MLP neurons of a small language model. Each row is named by its layer, matrix (up: input weights) and neuron, and shows model dimensions 272-527. Each number is 500 + 40 x the weight over its row's rms, rounded and kept within 0 to 999. Numbers have three digits each.
Before each neuron's rows, "fires on" lists the tokens most often at its 100 highest values on Wikipedia text that the model never trained on.

fires on: " |", "\n\n", ",", " |\n", " and", " round"
L2.up1881:449488504510466472512463391543519535512541552545542481513503535506426549457524494456473504463577459527522507486515486491536491505469480534456488508512528490513480586541516489492505501461492561528497526545489519493438489482486491498498497547441502528474461495564474550515466595512442477518507451509502476553490519526453522559545476533503538498524497498445465476529512467547508548468437487471529445534462476487466453523493536468529545523495517545498511492490536521499506522579494420494571520502513490478448508589516464501471576542442535506475493496499462486467499530478508516469480499499485510564489474523495594511456487573431477501539439527481414517472489521567520439547465533450453434493502533508468482537482544448507509570443472456496462495519487502513449500474556491

fires on: "9", " place", " ", " medal", ",", " Gold"
L2.up1488:496450494479464475472482491491522530513452519465496484544443529511487495511469555432548524486531561472515449478534475500462513484491462544521489559515504521540476581505515591523519550599564430491519516481526531426459494454520468559544516597553500548515540468495424511459433475503499563534499441465500475553571522559525530592439442526489540536510551569503490580507497523591493493463487461494520419527493560486492470482472581550577498522542462493489482460534489498502502467542507503403427569561472446523519496549462578563506460440458500563550581491458435529529491522509543514484493553511449566503457440450471492536509544488460473564404486478455526495537493553494523493494445513496481562468439393509527560538466540507506459514517552530518487539473489461526512448493451488

fires on: "1", " |", "-", " ", "0"
L2.up1938:441511451560490503544451458466543544484529462434496455536507445510422436489560459547505532517550453466513572493525508490471464564516511527468511498473459557483444479513538499497516512487507519429476628481535560468556520443527492567596605571499523458519501519421525504522514485472457490445527516567502456470516546530486442486535551460476546567521496455486465512611555582524506588463537438454420428528457557538456559484484513447557463478502471528477482542451413499600444500541510548500462567453515409512546506556536509519559491455553458539507509525469500574575523538515487539603500525487477586498496487469474470501476438460483487500547501488523490472518488484524519460481509514538480483502505486465527401459499554537514489540477499564498493452419440470464509511523484437

fires on: ",", " dis", " ("
L2.up911:543525552499514435526613545490503483470490472495582413531473565444483477503564496581513523517504555389488467514510423476543530533569524542458536534517475534510510513471558486540517503478542414491480570513491482485467452491476431489488518455436497553471518543484492573480542478520518483472428494424427440561606442470488493528500487543483471501501558530529524538516489471488470529469478491443512485497432536538495529433486518543571531494419435511523478542585567560491509573500544457497423515510529496457510517554478541492503443496526476492536481438544471499523519545537503447572492450534521518497456471493489521419462483496571492518459475463458488478460546454507494529492514538466489442482515506509576475474495565497471527535521585479497532506451475536524561534535484509

fires on: ":", ";", "1", " Albums", " ratings"
L2.up941:495477493512510486522522542492513522476559475557555464561530533505483484503466519478459497480503495524510578500528554512460518531508463473521504551504575497595478490507589566512536516508556495532545507465483502478478457492499431512503486472551512549510429463421463468503512568547464536512482510434499527531574522484509494477423509497518545465507473535495478523535522469579506537476481560466499439480548475589458453459504447523479596498470465480472413476501522474530504508557537480509490553478501505493547461555543478496434558470487517469469498503519473490518399539528521452523496539532534522538488467532519430485559487430474476557496549516460455525549559519483559494493483556525453478455545496509514481447476582449470356545536533510475545471475502539496530549499541479

fires on: "i", " K", " Bh", " members"
L2.up1715:489487516491528511501492450468515509518540528555529514563532492534458528583448514540434444537526499592523515454475577528543559496415512471435488496525429522493495539488456520517561445550523491513562537486489514474439381546459492588462474484451507509452512511520483505539527490569527483520521491475465486594583500503479510447604472446449568418478515485437466497484500414493480473561546517475564546457476512477514556472501499499482490487567479536501417550493501465479504518465574476496412531567514532480453554463523522457498465508551539479538437456519513555559473454458531454577453506515520519510554477454515470427513523480437467437523448556508475499521496535375526540495506611519456488455469548547511435451426511489472506504529489501566555519569439508527470528511525491

fires on: " ", "9", "5", " ("
L2.up1806:485408458470557485584449472502543526466559551584504538526445554535462472482501534475455518448522481526502521521565501542513515543550527513489519596496458505535526575429498584521562564480546451520443478544489578548488472471517485501506481475461449566462493526522490508493497459497516489494468619519489469492544506554435490526479497537454528530548492534543489470524450474517514510441477499420539381466502599527457492471460526490525465479536458440519513460535527503557507502493528474431512520505518441536506515547457521463498544424427463507504613446475502475503546502445514503506481541537438552486501473486470477554491476474445511579490470428475399470533477503533530490454564522468510554454503403425529487456517515458493487495539491527529528453535468520505577515473492496

fires on: " re", " f", " Rec", " dec", " Year", " Dec"
L2.up1300:475485567602469461525446408383518487454565535509479504514513579513493507460447523406582470503532515454486518463531468457548564549503439429462455532521461485510532505487495450497514501506504517532583558498545628521456504478546486520432573471566491522425516493461492513438482536550514476440483423470570537512516571555490488594457484486535514470504515502458482427498569495479541554535528467529524483480542519409439541473525516495472495442556446559425510497486487532579499495483488498482453539460537490473470559485518522500537517575487506454542526441457496522524531524491521501439492463577498530498466500557446458524535473474517512562507503419525481527465498541507505556468514526492503546454508438471558491511503524493499522553496531448553515459441405523519435494421537524

fires on: ":", " from", " general", " of", "):", "ular"
L2.up1222:449499470461536438544474569482475481483530519460519497448517487487519543530556529572489490481462493562489462474490494519488507568496423547433503487539484468467407516486520425526435566549540440459480487430472449435505524428495572446621532480463566495492549447485525528520576465463478569538566516457461440486519535569524487457472536492515525479548496509540520504485533436453444514534424549481441489506535472525428479524536532533572472483420495412503552546483513500521503482529517469409469488533447524564556499557486508490461482503579518562480524517488455464532423516513470511504470477502477497586437485483494534490460496481456517524484445501500533537538462501387472496510494530505478548484568538473446459454444545492482466587484503486512520524505432471543539510522524542

fires on: "-", " an", " and", " head", "==", " is"
L2.up1959:476493501551489494450518512452517473495564500498452490571546543506460549535566491488525497477511456518483505527557519520535525533452384441510497577533431495562483563511399515532528462522613542478490489546515600503535499539523497521552462487554471498504483503528401559460484480507534538510472473477471455492512579517470468524531520517493469495505489512538532485555508547518479496558514532479490535552515571507516435458501478450549441469551437499513493521574475478574509510541463495460472540532582453461508492554574490453437407545533507486509538436473486580518428532480541531471532520490450529506437505563498502513442512520449466487453480486513537531507510525538491464598482505512432520484455435481482493486454514632430449505539521525497483497506476474478503523511475560

fires on: " (", "5", ":", "6", "4"
L2.up2092:477415545500525446471466413484523606520446548476518498537574545564494522497524486461421573505642454510546560519563522540520424456465499538505532537506548531548484517493535513505507513515469494556554540441559508490527486405525548515496483531498503519506549539461449527449394520429473552503492462504497427438477571557510474553491469590483481495507442487405479493590533522553518530448545486496423513419537547473450464452506549503519465489508438564452468476495499463523510498478521482534527586476481471515549471534485543482504510477478508471495570493476394513581512542545536514534525474483537582520456531481483543520481518494413479521564499576444494500566538415467457498455531482526477518471484492491480478515501528483521477511482514555523525458496482503521518518485480515

fires on: " and", ",", " I", " Pan", " is"
L2.up1368:593456501492520477466579513434477423465539509521451487514503498574413576488579505391389481468527472544494553411506531463502532517418492526529500477510490534488460545501545458533551525518617584504521471547608533520534471571519489540580515484495468474482481513487443434467467544526539536474537464527448462545453486520419469526540463447466575549470509523437489507596524535536494558550536530497480506576514499481497559428503500493443545421522528504561545508476503565513475564466530506523538544470498490492515496531503513475527478522493513511494509423491495519528492509471526536480485557553403518501497482470518568482467497443431481471534480561496507501524501467457434499479419533453386483493511543484481455518494504510489524523507540482534469537461500470477466554503455472

fires on: ",", "in", " |", ":", "2"
L2.up1983:500437446529493460482551511516551532449519458475436511567467477459436463516500547558584534564451568487469513466507517531567518510537500505451482508479474524539457505477498543593525493520472412471515484541466484534449479474513441494500519489465495472453548519559506543520501471546511528508441485411455518512611510506487500553531492449426500558440476515547517587528509477479463511528488539470523464509545464434548477454496436486567508494468482512519561539521530489473504554529570454515508491528532451541499536564518569633506514546525438531591525557460443519521496493492466528550519456526494547522446517479528506521585514481492462541525473510456440548515524457521492477445542537512563459485479470495609562425493526588506434516505502455486523496476515504536478527502487489

fires on: " and", ",", " as", " known", "),", " played"
L2.up1216:501488506423485501501503419485477555456554570544535462533567492521498562473474494521512464497621505509546510381506587521530418547459509501505490534587486491503476513516504491493498556505456558499492570474492486490532482465477574444581508482536532559486500478444406482417481564560425541467519497439481518499472466589494479471453525547513460477536537541418500473530551493531463507472529511482487427487466536483459567525547525482513524446507474458484500477465479528473544511557440444446589540473454425477488467547582511521541550536464531562481490494488472496471485529463500595452459508483537532567525509497517584495485519545466502507509428522471531540516490565479466468460494589533473471470485465539528385438502539449453476582484518525550501479487468521485481521439517476

fires on: "ur", "urg", " major", " post", "rit"
L2.up1801:477496532507477488524414448461577514573482474544555490515486463521545532507527474551439549500504506485479460511529522522525469533511505501454507555511489478549503467456471577512548520460508550578492474511455501415463533547542549503567523525431521525515512539492510478511427510472486554510540563562495510502538559552488477533480493421532480381459480411549437540533595493528490482549532502455445510516548474538480547487479542452583456450523512477509489536447485437502516542565502470452444560439500499521471504470539480510506486509430486517537510475532543479514574559447533435508568459564489501548522487563490476460556475485572531532505398446528520548519481499491474446487539503528476495428463427467525529417510537545495476456490476525463522524538484484541453495520606510

fires on: " |\n", " (", " |", " ", ")"
L2.up231:472494505501533497564534505549587494524543517484489541485536569537511516462493543455426518505498556466535552457563425575496479584539476519538530553498515454523516552474450503527479561521544591540472505463519538488507425503490470518443517534412485502407481494526481458501447527534551538539423470490492485596519520511474427569540441545586460422485463523475482541582470491553462525485506507455524458485465515449494473406451529504417496468442491484474476500549461467492519511559590486513481514520512536477447453539485446497517591440515452501485566554456433447589515490432515510491506486576523550474484514472477525505568529462504505649467576484572425521569557519503479496506476617492418441540533458484545528500472590437392501526479487543518500463513475521473455524486513490

fires on: ","
L2.up1779:528424513455526474473611498509520475448414464506514456564560479497487483494510530537534489530539502461564510539549450487486517500488498489485548520466522510580435480482440544556507479526528462490571549544507537512444518433498427518561533468516561502493616419480482530534525503528516580483455522447456475516583508519465473574468538432466469500428501458524460564515549450490493508553476481495496535488461460457494555425515435487501499468477427563526526428560532516536499527518576462453444525494512502493438586559478460488464439490531493570533466474540497547537469512484484510534509504520517512496427508487487451439511443482485479535477472476488501504472563499543532451517474559521530489497464507492552489494419585571490452506496482502571538508536515487511503510506482496

fires on: " =\n\n", " of", "\n\n", "5", "9", "\n"
L2.up1529:480427484513525483505442525467545474504503520582478486532510539504492598487509480496489536517503505512507498478537477558482477522452534472484542594472484474508519432515481550523533456523565524539468502431499489486469469495479525520528471470491455540521498507512505517532564486519530517480499503468496548505479507501488413540556562506507538475500490475526564469479540425523541526483522410445472407541539458588467475473488542444514503441613491435575488533496423540482521477595478505408486597456480503468454485552485445448464568507471496525495545517493525524416494507482538485505488514479493614516505525491423509491453525479447498468540427446492441466464546485544535436552480502485436503510543544464509536409455540524525570540514491547465473413532571522532463482499501475

fires on: " ", "6", "1"
L2.up1774:522479546521508428491589456483502458494554537479516481491524532489467472525480502502488522500466475501457597514511453484458575463459518439438571550524499551520439548499524501554536549513563544469479548491535486596542426484500486527544554531506551524449533535498538573503395499415483564522539484493599446519638582546505495432553466459548487506501515472485488514516504494567484513545513515486455476472462529546428452502460444502531474535524495521475570569556484483520556468507530525516525537491467432493542483576477450504428520478453524508465530463509466521536493509472484494553512595483503541498510514482485466461462479488478498513578543503482416564512503481574504466512574470526510449466493536496585535438506527486540459527539550443472478461479492455536491542467498507

fires on: ":", " born", "):", " He", " based", " is"
L2.up680:501331521476438489499532505445534457486522514529524502526528476555518506490576522514491523439576475480553476483541472514456450525406501525515600541560439455513495567488566444483477486585524529513560446508514517500514493460521555503525514514451546514488583479556446490501498527480439510461574533455539470535520544543527463549459517551474549517479520505492453447508522548498515517541524484476473473544470462482440486500489521488463489459399504497474574488499522547533490476592508491421517552484460531549494451525467469521470442481465507562549493463491486578514453495460506531524611464532498560513543501555482518500504524469447442522449402497500472545457507561413495466477524527494399446473466536457481450559505572493473535518494507509508561558543470418538434566525449460

fires on: "),", " is", ",", ")", " (", " American"
L2.up308:473441561510622510511560492465563484485553457482434466513436483518455448491585480497420423496560401556485553483521534477562510483503478478462558489539534549531456574538510525540465502557600480527492493496482528485444485402481497544540499492463501523520511461430508460499467477523527531498516481493501488510491459591499476551493448442471508500458525460439510469518552515553441496441498566501508466508506516486471476471463491511542438491566461539505467535453482456577465493512577495543558528509494409541550492580446540570489539524464549483478536497524436502548521495514542568483465548556511555573542482449470459520482401516508507499507404462504505516529460508478496479480437543479448448381493452493497492454500526548483454511495513543578457479498464436539508506493464480

fires on: " St", " can", " st", " should", " dec", " Dec"
L2.up1180:465482556514440464545464423521462447511491529506590575516547555579434591453567523421532551516531463504485552513490573491564545524465463521514458487427430524446488486495467481492519509534466509520529499535447502504515502495488507595499480546527538489474442503465461504457514527505532514491481521546507491491474525465489479563491543533472510419507496423439554474492481426468487547587573435475555490515457487458562438437475546526528456373448537530500444472538552514524489507530423503480481522479501500513490526550566544527557511518492574500500542554590521484509531508509476519468560471506414532544555445555471487504505498545498432519495511537507461475424546468498516556522497519518475519490504501496453479541465502523432569550442456463465518500475479491617411495413492571